Part of a small language model's weights: a variant of Muon for these matrices.
MLP neurons of a small language model. Each row is named by its layer, matrix (gate and up: input weights) and neuron, and shows model dimensions 0-191. Each number is 500 + 50 x the weight over its row's rms, rounded and kept within 0 to 999. Numbers have three digits each. A neuron's up and down rows have the sign that makes its largest values positive.
After each neuron's rows, "fires on" lists the tokens most often at its 100 highest values on Wikipedia text that the model never trained on. A number after a token or word is its count.

L7.gate224:475530466496594548523519557471498524486617467496472446549427450474535506469380509480543410606495491446510594456530538536441443477563484561541536425601583487492567514554476468512539544532467460493449503507434479490528440481452489628475431549488485487549528599516543471454576453486581483616493505521412499494452524508568523459474557505504462590506485461513489431541562515516442517467430475490544491565529430524483450475406538485563462604559552572561476573500493467500459579422537449534509538529472407554580512521347515442506541586610431447476481507524497464491511505399536479499
L7.up224:444554415506530466526541509476482523524566544379510561484460582546496434492477524520552482599483517508515478463476438517448469452426508535487540523537474541524443423417514465502531582581439463527464519511437501527578515397473490582498520521462477409505548538502500396497439479485553555430545495479495500463480534482580484566583521445532633540421479413482536507510558571561540595511394453564572579591460538485477483571402461495513431613523556491550503527488529485523523652427519513500471502573398476522459464478456493419492494553509442570520515567513434426535525501393479494470
fires on: " School" 15, "ed" 14, "way" 12, " at" 10, "ment" 5, "ue" 4

L7.gate159:492485522472443491494573483508423574533461495529527477505441564503481518535499453524513470449454554531510590562352449473432429504559479542486518481544419543467569578552418503483592422498462566352536534492451449554468561472503509504466480478550491552536521577541535411443482521521432426551439550465558504432585537456617497552498540513477408494506446578434545461408486534468538519587446588547493576556547504564514446521555543418513489539507453493618438488554460480512564485524416517466498427479597583418561461522528439440505490550480488557495485481484452542560582526500438516463
L7.up159:579544519413622534534567526564516582485552525474487480583508508587531433488493428432407425505490534471529535567497468522438503501520432519532508539459452579556466470531487485489542534463453448348526537481552444463543486533531459589434476428538579531571631578535573375511498607511445431588492504468549444508569446517523535401499489480465442431457573512503502488515522536442510422484521413565520596533444531572541509423523462499522489495536533464607525486512424509487526515493533492484602490478628509467566440456535521446505506478527437531498487542443474539471550527451487556519
fires on: "ud" 17, " used" 11, " spec" 9, "a" 9, " name" 7, " of" 5

L8.gate77:476483431467503533431468541551479495549501421555531532545508524564563551562502479546523517471479561594487504490499481523356484472411453489433475565445495500447467434477480526539553597497464571437593584574464500456514543504397488518425515525438520518447520466488489572466462490596510482446409588478555530478525507493459532550505480574433481462556517533468418490525491460401487522537529459467505453468536627593518438511479523519517542427592611494517456544451466494476477558536458418552469481432516520528523522715550504513392530548509506486478577499583532567427546481474509539454
L8.up77:431544584520533451543588550528472518467477485554527443444464539488538574480409498558538503483483523458501463533497507439572526431542449521502518527470471613493467525443520487511546580374536571480476456482432455416503492479517577486508409532537551438603553528481451453532432452534546578529494551450555605532554472526515490454478463448499493435484563618454529512571523517435476566554500496473509515360533510563513412508473555465583439536542470533373476562436562390435552580499555409468457558447543498443500483444538481568485492477521587592494468522540454477540504487505529385495
fires on: "'s" 90, "s" 5, "'" 4

L5.gate14:488542412436613517544549380582395514442456483458460521483470535550461500470482533484578592485501514483526504468473474487403493460503573555552471482510510544533433478589456483452441558480562531529505456511551541498543528419483498502483514491503518521559446414515565528551588635448454453512475476487479540473524526540550549477499613448497603441561524422470457395468456541536498514431484526451562509523425477455584654538498525551562517450480455539549467532531460510530474589474501582540467427459486561549485395518443458490521579591538558547487588499528448473440480484399534559453
L5.up14:536491541487566547475486469547480503479553472520553551546516577617453444512455477557517576512596480519484435536456493524455539526522435465504460466516501582464541518526481421513508541440524492563544355465330563531552498474536453424481448522516513465490517557506517409538549564590544537514423486383456579439491536522512562450544485441440480428455488428542561564487491505546474523427491524533536517507481511518639532458501501466421518448442469513521460486557511606565468437478515420470446564568490502547543357490529611510475536491389527490500533478445491407490516516525381518510
fires on: "ist" 18, "ed" 13, " of" 10, "als" 8, "or" 8

L6.gate122:488483388510612536462457557548504432564461503498487491540526427491419610416457473469520515483495524468508503511484463432481501516449580561528406482436450516508550584553544462491491520499445532496514506489506397588460506626437549420486461424558533460496509467473519607542545460558411531554528500497482474461525591551552543470506515517505591477514558494519552516538573470494590418517467506471513485412616485465471558431539537532457468447510420552519529600528470494490522505497628431435546573432455534528422508439442440581424424485467475460527521512474394596469540539570508512442
L6.up122:538447520560546632436488516484413533455507456438542463486577480523489498442498512553520379531378508547399488474458543489545512538521518527488486506454360521492459459543541497500506587495466514463617464525494497447577487586514528448468413474520525489505488573422564510538530543473442533468561419541435433488359458558482534447542448538494439483486522417505424601508544543591566538535441550509502504442588562563523483515548489464510492399500462501558564566470400470421555500563581415491469503548549495522487520532477466570499585518414506457455520515485558461442498529578536520442
fires on: " all" 39, "l" 14, "ang" 12, "b" 9, "ill" 7

L12.gate481:418523465577545455459585466579455461561510537516497468368434478537484542465393486428447554516435412425468578453579450501442410447548605495560512510536426538537468523522413517475456486384459494493560496477529490552485540491518533568501518509520444536461453561410557427527493470563480554567538611521426466460455417525448440482504426459595498500503511458492466433522554553471494538591529500433540435461572476498406569516519490440546495496536496520446560468497499469459591508551506529482400518451604445491508555481411566429502547471474454401563557497511462510513530546468471523554
L12.up481:408507517411529442544487625461547516581487509507464559441528483423501447548448441422502367514497547513473539429561537489461432492523526559394494399496474500468387470481587568425485541508504588490424446518497429516582529427580439447470544503488485523466487560427575470497489451587411568481507472534475559535497450537455592547466400446564436437548449513545475503493533553400496496543511418499485497476471415472469459545486405529501511513430453481498458541487478479557491525546444527410458581498471534491521462416531498472422500477458518435462437453495514492586545495534626497536
fires on: " " 63, " l" 15, " comm" 5

L10.gate415:484480471537486428541515480475525440479597473464476533460531509586436572481538532497540457515475553505448588442440458412418409486507460477511531427584503503567439515527515446500435510525557562561434533457547558483433543474491473493537527597504479498557425613482548513481529602485589499547476518574498480499513486402539426380439500555475417527501632518528538488479436561534538455457486416497452439465534591503548528511492496508480417554437497487590567537518515464555531579520428477529514477473523422501525414511634486458536554505498492552460516485400438568539600527404560457558
L10.up415:511546514554455450567397470501495524516524409473507452435406516529435494579520573548488462517505493495550542505496554470429500523551483521476539448431502476516532447462506501518489468577550539518483547400540566580480482509496516509547552463382398515454387416472583542478386494514538447564462444534571467557496504413528480470465392419463478397482534431459548471488495578561480512522587423537475450467460555536534475636450520409516464471537499486494496487516437587474429457551565506528519493483557460474549624376495453563579516608470470499487446477510535521471551455512584489455
fires on: "P" 31, " rep" 18, "p" 16, " Rep" 14

L10.gate88:483502469536476502539584484462515411478539506488437477576516519513384444527547512441457462430502637588502495552445417450554432465519532463456537572581389452527541440491533503468453559430520526548492468455479450464563522573565523527545566403539447523481570488515463495449523385454516532537515432506571502566485510514508521478476383505400454538465454403515590504507427350518498520449416550550421514510451481537446505481541452516460520490478464504507553438453479452466498454542569491435467411512464435513474484507523427515552484512415485530486544476545443578467395491487631567510
L10.up88:567459415513507470497463426529485466519521534500495511539504551544427511507575493444451543587375548547497635496565503499567471495471508466511513451589456521501529447560539494421403458439560465477509508443476443509491541453470523551413566548512509515467560487547410470560514579459544491472488443478511474542510449500572503441493459571480399512527492507576455586521494418487447552561415537549483592575569441457581507406518464582419534584463501476464518482583440411555474451456483589480428583466595483546473497507387455458575437497424477537401533558490489490451554489461490482463
fires on: "et" 30, "te" 18, " met" 13, " des" 13, "ing" 8

L5.gate170:491347485470481436557518515570412540537493416430519486587441471486473535518498512485554438426504497482511583516461493508386446552575459514559457504389498507483486478541534559547415499473487553541426559596570460544530547567578476508495534564485470514497472626471460535523406490469484528454513523519492490532550539548479502481517493515514542495514534453488535427499477540561517435558530525506489486473664579473485476540460475440571555485508634463407513482466458501544454479524467504555557556564582577484459498602450525507362573531571521445546589501488503604499499519507516397466
L5.up170:514498427443555561520458473485451557473409467509506510507467593559454533430479507516602544522529441426538585439440430528534537477501400500555471545458396547434567515551571414409560466528496523516471458517512520395506512508453548488538420533518555543522387554466550446494526457432455557492455450510526524458444433470497525510493556465480438459549500440522573527535530447521508538551547520548523417478467443644528479570533472538538575549535486572501431531431545363518468474534577496475500410512493575545536494574556540546477482517533399497379482595523442534570505449454463476543
fires on: "'s" 42, "'" 30, "il" 7, "to" 6, "s" 5

L9.gate56:479451418536468403486528523460392529483430485489420505412527467544499508481559591511589564520569535456559445587431565529449486504501480471473492552570451520525602477483423509465488517399488507587484526501498435517490561540535555497548534416500463561560520556517421521513517441462414492485529486535526554491482520454566489503561531458579543527515529419504472466473523497461486452597503583584472419558528523463529502527453547381568509401516421625480433453477473473498480466495452534680462602525556507487420434407484544496521465530535468438507503551500495521462382493443514530476
L9.up56:419428551504413435384369558459503488515562476485402508431510523459502481496547513429556507517560497497550507468496577492538560527522491506486487519461523489546485525508555435533451550447522539534572446539549452477435454505441561490519463544484533582544536632520396538588532475532495577513484526552528539521515450575502538533530509479536594446503479535550471507640498504534496490455544473407505402450451498492523475416593556524601562516520500467566489605519388409477460501403398497549495459611561439509511574514517446580446445455471467531523551492487548518543555486540541443456
fires on: "ed" 27, " found" 14, "s" 9, "u" 7, "ing" 6, "ok" 6

L5.gate308:531491482512535508429439515529525543457512584522505543530510535508557451518571599452515450441451564562451456481472483445399517555493427533489538492526480477522483441552518473402481489536441476517489459534496484571478539455536465460484535364526502468510525490414490467439465452476538533471540615499489581570517545469573540456525519466475535519365621488453616544518520517479550506557521477520499547507610406440519468460562519468514492481601516514652504594505609510416419528546469500527452484441526470557377552495584496490544466496583458542444408532517493436496575492514600436491
L5.up308:540547436545443508434489457526503566534524473543522541538548463524480509538564492569528565506557559446443537514430511530444613582453455499566628540572507514505542544466469448553361569414477528556537498560453504472532511492529589419497433392452515497469522498557527599564525459550539569405475518508417496497491545432492539490498489566445498437538494558532528499525528477519388475553517447534490434398499465544441536521504456432500401366512498542474631522437493475503526424415556600465497553575537515491571472529451555450433493503449484522491453516497514608539537537484485497446
fires on: "ag" 52, "as" 9, "ot" 7, "ay" 5, "aj" 4, "ad" 4

L2.gate258:458471480474518529442457573512556522470520480510471537416527471473477475504520495507513489505422540441447493469476458406524501507472573456581476510557541484560486586487532419494555477465530534525535643575515438622485452522484633475521410548554470516484452581516440551481508490518517505645511507573458541501460546557480579484536462497435577517495590475463513464423577517535559501596560483546449425640512575553437598590502580562491572498459524528415550468520420545464502462379562520476457535448484470480475514511520487570442600494481534487554497437488577497457453519568462482524
L2.up258:445479402544563506590572519615501575566499437535530431395421496472488498465460474445466439480508559447546475456455544418542416494523394539528477572527511440502540474439552583463451460522426549575547439541490501470563491523520454583534423491547427513497503553433500589480502503527557628488467473542484458464461471444506532516491507469540441515547458468511459449432474495520500518480485471458405488459513523412543535594552567479553520504394534477379489535517473417521516561467536589501505577475541531450568477454472519521484461498625451523500498406490537451425634479523508429568
fires on: "ion" 86, " " 8

L7.gate407:499481455548513454498477550567394506511449472459586412495494482451519495451313491507559479465528541504503415503555496466515469515516487616469458556385402481472533413584440526509534537460466434567526506509450572474497473495442523491531472417437417550476541498485550551407532503540414577469511457523457561482406553469541550491484534451429503434510515448419568466553538511479483531452561471444545509429466479523517478519549508409419555474462469535473471592488524429558467515515442433586628480489551462543555555582471500437398498444501427466444553506525490470461493603453469507461
L7.up407:467403619575559514476459508476494524472490528531443553448499475517533437468484612463458492481456425426549536522477505463479475451548544578484438544483436429484489520502411510481556502471442545500612471523507499436568475503376500581398519434405493480597532535508463548488560409529410512552476550521486594578471447442584511546495549490547493467494499479487579531458480508496528559476379566441442489478441554573533500416470517492540524500509386544507534409481470426431442461473482420485530481435502473573591494485506455471477375563510473571449483554526449514564543555401504471505
fires on: "ed" 21, "ent" 16, "." 7, "ing" 6, "t" 6, "ty" 4

L8.gate11:495512497535456424475614512533474559527466523558501488548452501469459511479385461479562535529620492520516453468549425523532571458442499464412494499471472496574345506519553574558509522494490460444489417506443523546535510494493595442422531434606491527452570544454558487563579476521500579456415505543496551574575511546469458567528519468441620477509522535457458509463529453505513629598413477471407467524507495513439462562541544549454481466535490517492502538478564515508509554557570469532545468415576424502524476426454506501433476572556485609481588504493534504576478506583475494409
L8.up11:538466441537495437510517396440553440492458457528458430608528553501454438478527462470514518489536528519510391531503371469465506440497473490503426547503548466504483560417427527535543500571573490476450498545451578603483489524489511485420437437500539503397470536498580503474663463523516486509539553487479473548461574498464424487440538542531547467494546552552523537509462431393456430460573386475529572456452539467506504476442484437475492571588462476553506521355428576509409499481518510489544440517557534565508460415547454409508451488541448532476397404474517553511489512473527495524
fires on: " of" 58, " /" 15, "b" 5

L10.gate98:564466498543531457473475535459492546497511518564475502474529476555485461536504596389506559481506495544482567477502457454531420535520444449479424563452506420549555539439443496543499489503527574492581491509497472554511535525545501403610466538462477540471502407570597545561478510471458486493533507489526538459416545529502454448603580495387481583549666434369545470530521489429493646509463472475524425535585498482526492507508422469503507459498542502458556446476500404518510561491488468541436536524532557489481466575574579504476565481507465535519377597549472549468568445451497412440
L10.up98:562633539529458502562487426489585478461547554533559478420423434506523520480415499519553490560466464545473509540445578526493459447442449488442520473575507479462468531415510499496399538519471463500480532451424389420426524416464397437563480578480519539531463475463425473506503464596417531526445573460469536557380540412515578495522544453553484458526582453407429610468513498500556555531518553498467446437415578505513417515465491484464529519601518383427559471505496470456520587515512519497476525546561544546520513529525490493418538500495458514477518432506582583455497509466546491548
fires on: " st" 34, " St" 23, "." 12, "t" 11, "-" 6

L8.gate348:541454506557423458498550479436515471433567479486430450522496493484485490502402540422601490422545503500482481576493447492542401548442433466538494583610413566679500490476547492533484534560519508514469499469503514507513502470513542467486525515456600478497529454512506620407609579524522538512462492512549551572555484477517567504559496423471471517445558550495556495495529470507470568480451428452410577564502521569487507494442478581507396445537458538490493613470463475382551492476519500561506579436439533500521457583427510502539548530517445503492536593592421584448543535520553523505
L8.up348:530544482509475518481434499522533533499635538495547402552517521466453412427579503541554553519539506536540500516501469430441475560470413426466496579481431457557529520525477498539423421495509500445484524530443479414541512476506617427588549439466507527408469493460429547503469437517587444485413574457525538632478553479482476423489469474556496498476441453523485585490519541494469502541546510427365561479454555530558401463519459452524524493482496473567573555358476441458541457507499565493406446487603515511506492489435479405448433474525589491482475541550480530546505418482513480585
fires on: "." 74, " of" 13, "te" 5

L9.gate251:572575462520539580375472444586436426526528619550563578443534469578479537477556588509495473574525496465457359432495430516519484503487452537430444550481537498492565498433512414583449507550552509452461484521506461481541516501481540513485506580522348520484494487561563549498484484529546558458475524522462442441478547500567550475454507480526440512455555448481419466421463440544571412433543466454424416504584446516564485469533484599524531477441550497558470502462440626550564493523506567607461495521504526511536504507503512462510438517404465409536478510486497536543499584494421490480
L9.up251:393541455557483503511548432524503453496450489514527477517546500514547425490401489393562552517508499419521520463488480472532438445557433464515563559483459623417518597455557485535423497492442528519456538487600536442515481453475638448576601435511552534426524595455567582495505437474495444429529476520519466424415512448449374470467455488490576429622461487532483476476458544494471520418482454526507436531520489547421451547506451533373512471541526447434445546482532435500503467530443497410488481537452524565536564529476431506489515473563489445452403490494458511504501569529540551541
fires on: "p" 33, " p" 27, "m" 8, "ip" 6, "in" 5

L10.gate426:441514612536478515511416538544484501520458441414521533357490509520497432546489436502561567539463535488592423542497569497456392500537482541509525458578480589522512461539542533502505519487458521479377494452445494511592542474491494541443573523446475464519449516471516435512454494551429485486515470567562559464535542506505579503524592431443517509465460523511417547462531444499517475427519468491511550481520523433603539532555597491477541386496470448485407444519458610479539525483408447561444575478591554390463508454462432483498463529486424517564490459497569549380565411513438481451
L10.up426:527524420510531609528517523490450620461407467553534571535425524485473443581480489485529563532529548536441477574546425420402395468567559457507466427522423626498568442490442415587482453501479581503553537507420562506523562441540563412473406540596492479448462551473495460551503515550454541522471400499437482495473533552531460516557460466453519540522440509514566512458526479498468471528467530494535517500469469505499511464410554529406585513496493514474537491536540570567540488522446501415561591477481575412496366550557493482507495430472475565487478557491459433552554568554459496466
fires on: "and" 21, "ist" 9, "st" 8, "g" 5, "or" 4, "on" 4

L5.gate123:503475437496477559397478515382514450480489509473498546478508498524526581528547622517562562606496530506478564518432489465521516513442441514509472467500493468518569429543495526459545498426514559570437429451496576538552479421565527423431480450503487590478478432464450466582448558563432523483457502486431460523489509475445366462463347552517407558542552504557473543517381506443561501435559468505472519458556490568591438587468575502380453521557499439474496476581466577503563455524448503451540559462456553377521524529599522468457512538506475470493483509467466508477474555464491478525
L5.up123:524467496603468461537565490549596488492537582489513519410444497646440517470553485571440597502531494524505492503446558385514684474499480540532501533454575510489524465532481411503588443505560485470458542446558501493500409442458468479505471522453444527468478465555406508500566528576488515505572520594502447535541586503464428419514483463529490479530627500521566536483513537533511501444562494551523503424455477528518489494506594522546515484485433480552584556571549437459512544507436474472576537594360548524543565564475547430552533602512502499504485504504489469425466536444545467518
fires on: "p" 47, "act" 21, " comp" 13, "ass" 8, " rep" 7

L12.gate306:547491482488441499470418490454503542512508633499452440445538485588532453427550464490547528536466523438490497480460482506519476455491469510471579532483518448471540544453408552464432509509531604526544491371444528484392429508422559454503518474494504491433467529375518491484500464508460475573503560466470586507478580387482542514633504486573410498489587463593432470505524525506534422525505494467545515368441457482565498546519538508497543573528429537527496515445461566500452479516513573397525454512467495512461526499553532472512614540606545474530557540572348501564495474522502545589
L12.up306:504598453583552511436482463503530535527493502534544511474487536537526523428477428513512482446494500481464487488517435511539408421498556496471523520449493416452443519530519578501499520482445574558437498495451507567559449471499500484507540518419523548414521531512507425508482469466577477451400543379505609568526428631451639552531394575509545492534499421558473435437560500463494430586546383418469452535473448522562554503433477510522543515537411528472444508493543559529518466433567566477477501458406408467421395527551496461544403433517551522529562474523420497513518524477524560524
fires on: " l" 55, "l" 15, " pro" 8

L10.gate178:532458486448510518405518478332428518556530507439416546528493503489368487571452548483495517604481478496509460490566491465452555606525527465532599591490525472570577495490577435583527564461596420444497453447501477476544510543490476475532499579493550627513521521517525514492435542551446539506401516539447440477490511497456504510534560582552443511601505499509448507537473502509472594514374542584518490565471588470506528489517627474453531504442427503514510485468429485468487493585426539538501482462423446472524561418530523498464503484504417545445463473580574555507467525485449566519
L10.up178:448514474475494467468530498428488551589548509563547519467429559501497483497486458503503501521494556554434471478564447550569526505480514395491467420447567612573581469546501489558458399459510497495554426575473441505449457592457502476426562408513515522518524494499568468551429414566542559463432522453452535434524574467454354576583510493507504532521495562462444574512545403563542474411546445572592469479514421610520487424492565443535506507437484521572497533550455534435549577523504461434523492490569450488414579478477523461443545526564544504469471553412479471510495536452476441566
fires on: "r" 14, "er" 11, " ro" 11, "it" 10, "en" 9, " res" 7

L8.gate299:477513450555539488560587503519513476410440492491431467561553507473491502504459495456518468484473541434477465592467534477401562489485362443517480474593492569572543443451514525550549490514545475532389496450484547517508439509527596456485487583519517516537590543592599541531420463528490476478544495407506624560361465525379460456512496391465482491531538496549486616546484519470518538470512529497438431415486548507499469491472447424470432424408481560515546372552471497492522465522493467567480491464524478508546482570482533428533588488495489493423504587478477566540420540493576539503
L8.up299:514479485515562475574498461494522564449513489481475502472555533503463456395482552577483553467472453512492430551451505516584473502565534435522579482467510507580526508545457562518538541521512515401522451484398480472614564518486498523463454480455524500532471514488513520472414564461604407444456587491420555507590539437400541465476455449553410478491595550535482411498439453495554563544574519576540449510443473477602533558483400441518434487526602513515426564519586566481500533504465531458483541450479489485569558567412579495483420428510556413525438512542475582448457540405468446551
fires on: "." 66, " " 18, "-" 4

L5.gate418:511475465410555507479589597510556542541539542480492565573540523514573461545451472517599541534538434566540472427557458562486562554593525495460483392497597463642538424395538410519506528599527460539468441457519479546421573600407544432537516501414520495537489477601558517522497517448494521541490525461526593355454474518479528478426520527559474551517610533476461501512420464545515465554496526463506524460553453471593505517459529527492458446497495464537484519594476485558461494525456478450406531515534542536497533515518496554586526449452606521511503470565431483506502501488457427550
L5.up418:478438428556414478411537458469526602493484536535553448517455545511538506494526447532503573473528490420377491520518543450471574525520609465449444512521533594497511574450541443516495471463513467535553525518506544584543584445437494475547449507571573519604522508516470478466524495465540464432522595487508561539427409514529524450449428512397538454605504463394411474444469513566501530538483530502539561449472504560440403544515484447418496438492446513559484459520516489493461530520502502532468429454419535462481458540474521477442444510520431429372426448407405559427558560500550469577
fires on: "w" 31, "it" 20, "m" 17, "ian" 6, "p" 5, "b" 4

L7.gate268:457565535492540509486542580526471542521498473561550494495480553442448486409501582468488497414478424482514469462401420527567474512476488592471491427595484452464441431487519535487479493495440493441474534518483434547481561503564417396470560601454415525556482475501489563517475551498520444540499587497590452456521610429453511528516497484502472542502492576609517509572451553468596563532530513506476439540558550547520548513527562434433475611483534525535466520509582505589617568441479527451526483500461416446481482516514473432448588503485484628480427459422454462399449474442444436472
L7.up268:469526493467518491537548517480594450538521433540547477570435611554452476410449507406524416503464558511541577537407479519507518449584409528456520480539513441505433470494507547502543563572421454442474522466510463531490556485553406430504521537476441515495491522561589449578487493406466539511464505479546502498581522539449510442568430509499515407519580449553585471516405537529526537488455451556518498547558445464520479533507493514518538509470469600577452458449495479579514557423456547513524508596469481468497512507467574521476663527473368575464460433507494454419391568479461482411
fires on: "a" 22, "er" 14, "or" 11, "ult" 9, "et" 6, " of" 6

L8.gate243:541434479493475478480488531557460536444556549492542493483510571542439527500520531402419452564537491490445490563486579526581524479491541545529400428555519539441523401518483477480548478425432478614475534479450413481499517534479533481556427482554465568559564628477423561472490516546466523482459429531371531468519432564540465449519499529446502459578522460599540492506509509435510423496533516411515523548498426472601553521472594378513601498482452460541490465529414404542509476429499421531549544504528512542595549491450511427462421537519454460482455531540428509509498551437394441458
L8.up243:527455551472549384460547495473425528569525524536405500447448391456529475396476499559534561489541502538566409498529490484450456569518490554488427490587543456572435453463542511488510539607478534552620466400498452514644515477437499464500473513573506557489520509520447475500519458491561516506512486461446568528443521431524558501523502546570600419520529547499539462478536446553455524539417519562499534449472451436460533447452515541489515587466475493513528566432460516528404427562598401497577481498538440499483481587525401468596508570465476496464412510423549489451520436425491547477
fires on: "ed" 26, "ing" 25, "te" 11, "ated" 8, "s" 6, "ten" 5

L9.gate49:467487521478427508474473454502456536494462517451491481537488497578548522441473510527466543554563580504448494564489470534504437420505554450606421511450495491509446530602517509486470460480456532453568409466478482478400533483477537496415566458521503462515536543566431462499495566475564440500508612558506548512532506415540474505620510437550542512567507470498442447552540468558437445568496505529444472505517464576470487409451518575533459545455533481431462430599440467477399446505417404592443550478423492451523430610404561569524488604583528546549546520443524602589525474496472449454
L9.up49:525476479520590456598489539517469518411489477576419483504553509446501500541466571481490558494573595574450537626504530519507484503491440531592569456530466534502533504454440418494608557441476516501473500543461482499518434488518544431587513478534471446553529510421486513539505506579568495494515509366421517484463416477556481462492520525511423361537532512390503449504581507532495476519549523502468502546512643551524558500401501494500496552468495527527502481501416509451482516389521460505510460377508556558460485456513588505558474493435433570556607554541524560439559496519571390460
fires on: "ing" 46, "ar" 12, "at" 7, "ic" 6, "s" 5

L6.gate27:506499408346530491508480676474472517537571486493578519488416554492494401473474569491511546482567522540496465366521452544460487479496481496484568601442531535554494430507473543578509401497548493440472367521547467454545568456488507463457539584518463562478525502489506503478465419540481464482455516537504562439567554469519499528551508629525516450494481474529463487394461442538550602512460391471489441553460510557469507593418530464420530524566458520441506467509521507514507406527482482482505540471555484457647472471482518430519438448523420489505508507536545579558441503470533476516
L6.up27:504417428591454503343554547537518596545531535568581523496529420436446525591527525534484520506586423505490534463513472459471550592495484537513497555471569578552531588465551490525527498490511400522412585534531441543557504452525466505517476466532525511481449496547555526520529587548402467510458439551520461479493433495530418542516464463460412402415525524522484492608457536614548609441430490482508468389555438541480453550530491471529518511487506514556518567512627501520491443577580536478524591548543520456561494423495492450519531498555523563481442582485500466459471506496466542553
fires on: "in" 43, "er" 21, "ach" 9, "f" 5, "it" 4, "en" 4

L10.gate133:509489412532592528453522497605501583596486454503485483532503475506490459455506472468571490550462503474437512499507487465502479477412501467546432410493474596340630489587459453544467502496550491565454481489574526550502527572431441426518467535543475539433420557501599495544549475544539547532447543465510530407514480568533548490556453458417524505521490502527462516466589502466456508581445442517526445455578435517436539466499554434435427463486483530555412526538500512542348459560448529455541460422545518510511490461514494462365407486474510517567609533463503482504543467458551422477
L10.up133:606491448540550577524480560528489373462414540508482455526500530491527562540522472511562497539480467474476539541446469441492413571517470629457434568466534581505536526507481509462526471469514511504595538465526603578549515500538359408556462533488575438519437447505505510473486509493450531553516498518508550457548546448502574597488433527540437500486578411500400427517504497474503546532542432404492482411511506482514529504479590456510511431443551501399522620518464586440511530583618481479518538471507578491497467512501488542483457432510522510434500440568521442498638493456573543450
fires on: "ill" 38, "ust" 12, "e" 11, "el" 10, "l" 8, "il" 4

L9.gate176:441527536497431470455479505382459482550555558542399464448439471505506528532518546435513545560418467474480555396510429564491454508491454491547518524553427452490462401471562426460536484424445458506508361437517498519458522525480469546529529596490529562471591491480408481536552563512507512497438543555380526478494461520536455472576507470502567477429432513504510492494442419484485505547535439484449565482488478538545506523369555399413449587492573495520553478472445526501444498498490474403358536475556510558496429499500409554528590522489429424538425485514490506503471509489527503370
L9.up176:386438539529452442501493417479469501556543427533493469588564623457450483514524431529512613472551499488500441440507563550557462514513400533425392466547550483508479513532429463442526448507546541468490492571550423499556460511511466462460595520464511587462497474471514418558469508532511540482483496476490478554559417476430586522481522465480529487460541469595467598449511443389538486497543425487506453529402500487517497403379446473488565548429494508561426507444425474405403465489480587558440430524451478575473466496512490464459543474491556535518501517512499580535495412537418417544
fires on: " with" 22, " where" 22, "." 9, " •" 5, "," 4

L9.gate261:491494592528473528485495584545471404436523515485451477483481533471543456495440568543500444471447480479529466488541488533487669586531453503364443527472508509456578475502442474514537495488497522542463384440538478415494548568478472566496503591469586573494583519520402554561462521532382455508523424515483514438468588589485462529517519548496561532510549540444508484477495494463423542462526528571462447518458407578489392515385490481399485540513378520492485450439555411494500485552490540495528612443522459503544534535473440482573452412512577515533494510534581481444557502520476518548
L9.up261:468580465611476523379476456485433483456437557474451546565421499526547405510480494447463388447552597440492417481532456589516539513507478464519402551459550438586481551452603451560487522477457513546486495516519428489590587482531524453545435581429568487513435478413558585579487514544458527519510478549499488573505549504461476596489529493535545524555510448485422576575537486523533553496463507473541578551538535521552590588474435490447594528538506528440515555532482486437576518537565546460521536465422458439522489501540472530415421471504504534403471432427556479476446517449514480472
fires on: "it" 33, "t" 23, ":" 10, " T" 7, "in" 6, "z" 4

L2.gate294:598484567400523595444537447414455571543547558469441440533556490524488474545519497485503457434499453532592483462484463580506510468527474546447480508562494503490578481598494430549396571392538532436662439542490518462417418526474477491535504452466526500431491538567465427460543413487493451526445484563487488550460456415512477517513529482461491496495461492507565462484424476475551590549417509534562462541431496486552448496649472502441496445475447460537432483444429505477520472546496491568436510515522421492434555526605442428495532558545581470500549552488550391486502512553516554440
L2.up294:567445549415511553451528429418480472519443492529500472504474559536516465554460383456460473467503473554541502561437500435582466505484409512448501456460574484488574399533496456520399497485460469378570530579554588449503515545422463517476478492418479549385485572487508546514576416457526405558515503433482476632454488465427455466552431526446421497499403433531538483489474463506532578554463486523575471481562474484542529504555460515529445452438447552505482531523609493466582515538443549508477525499464502517483564435548484390561553579499449580506476456533436415481517540491459576527
fires on: " ret" 31, " stud" 27, " Mc" 18, " att" 14, " John" 8

L9.gate164:479468492469595506502522411550445501517481468500482449521492504548575568477554474497627530460451454520492469527547318484495532476504516454557529570459560496448503549517556520504567543397510522586488521485444586584517499562458423434496465521452543575482462450468525539562440487434558488567463528517515483479519440499445515511511424465577533422587525412526465557565484450484491528450601464458464415442492494567603397458542611448471456494504473439413427528462499498570411501489579532539430508562485461535515480471478492485388446590479513429547569525499450550542520468435542475433
L9.up164:483540432460438510461456490498566498528534395515551446504533525414464437531412489579567478502448508543518457490515516470459415421545576400451446532536471512506447463496504538601494491451405524497473490530536478535560439476503459447487462586522450453492507548480456437444466504639438504506489458444489509560486529575476463528501420416586506583511492514551487433481441458456518487391485497455475492604492481468499493560623589479492619537439492484490401510468434568395592440473512531487466469422554603466479546546479476523415514466518452559584517442494590512473493382508509464459
fires on: " to" 44, "e" 8, " would" 7, "ill" 6, "ould" 6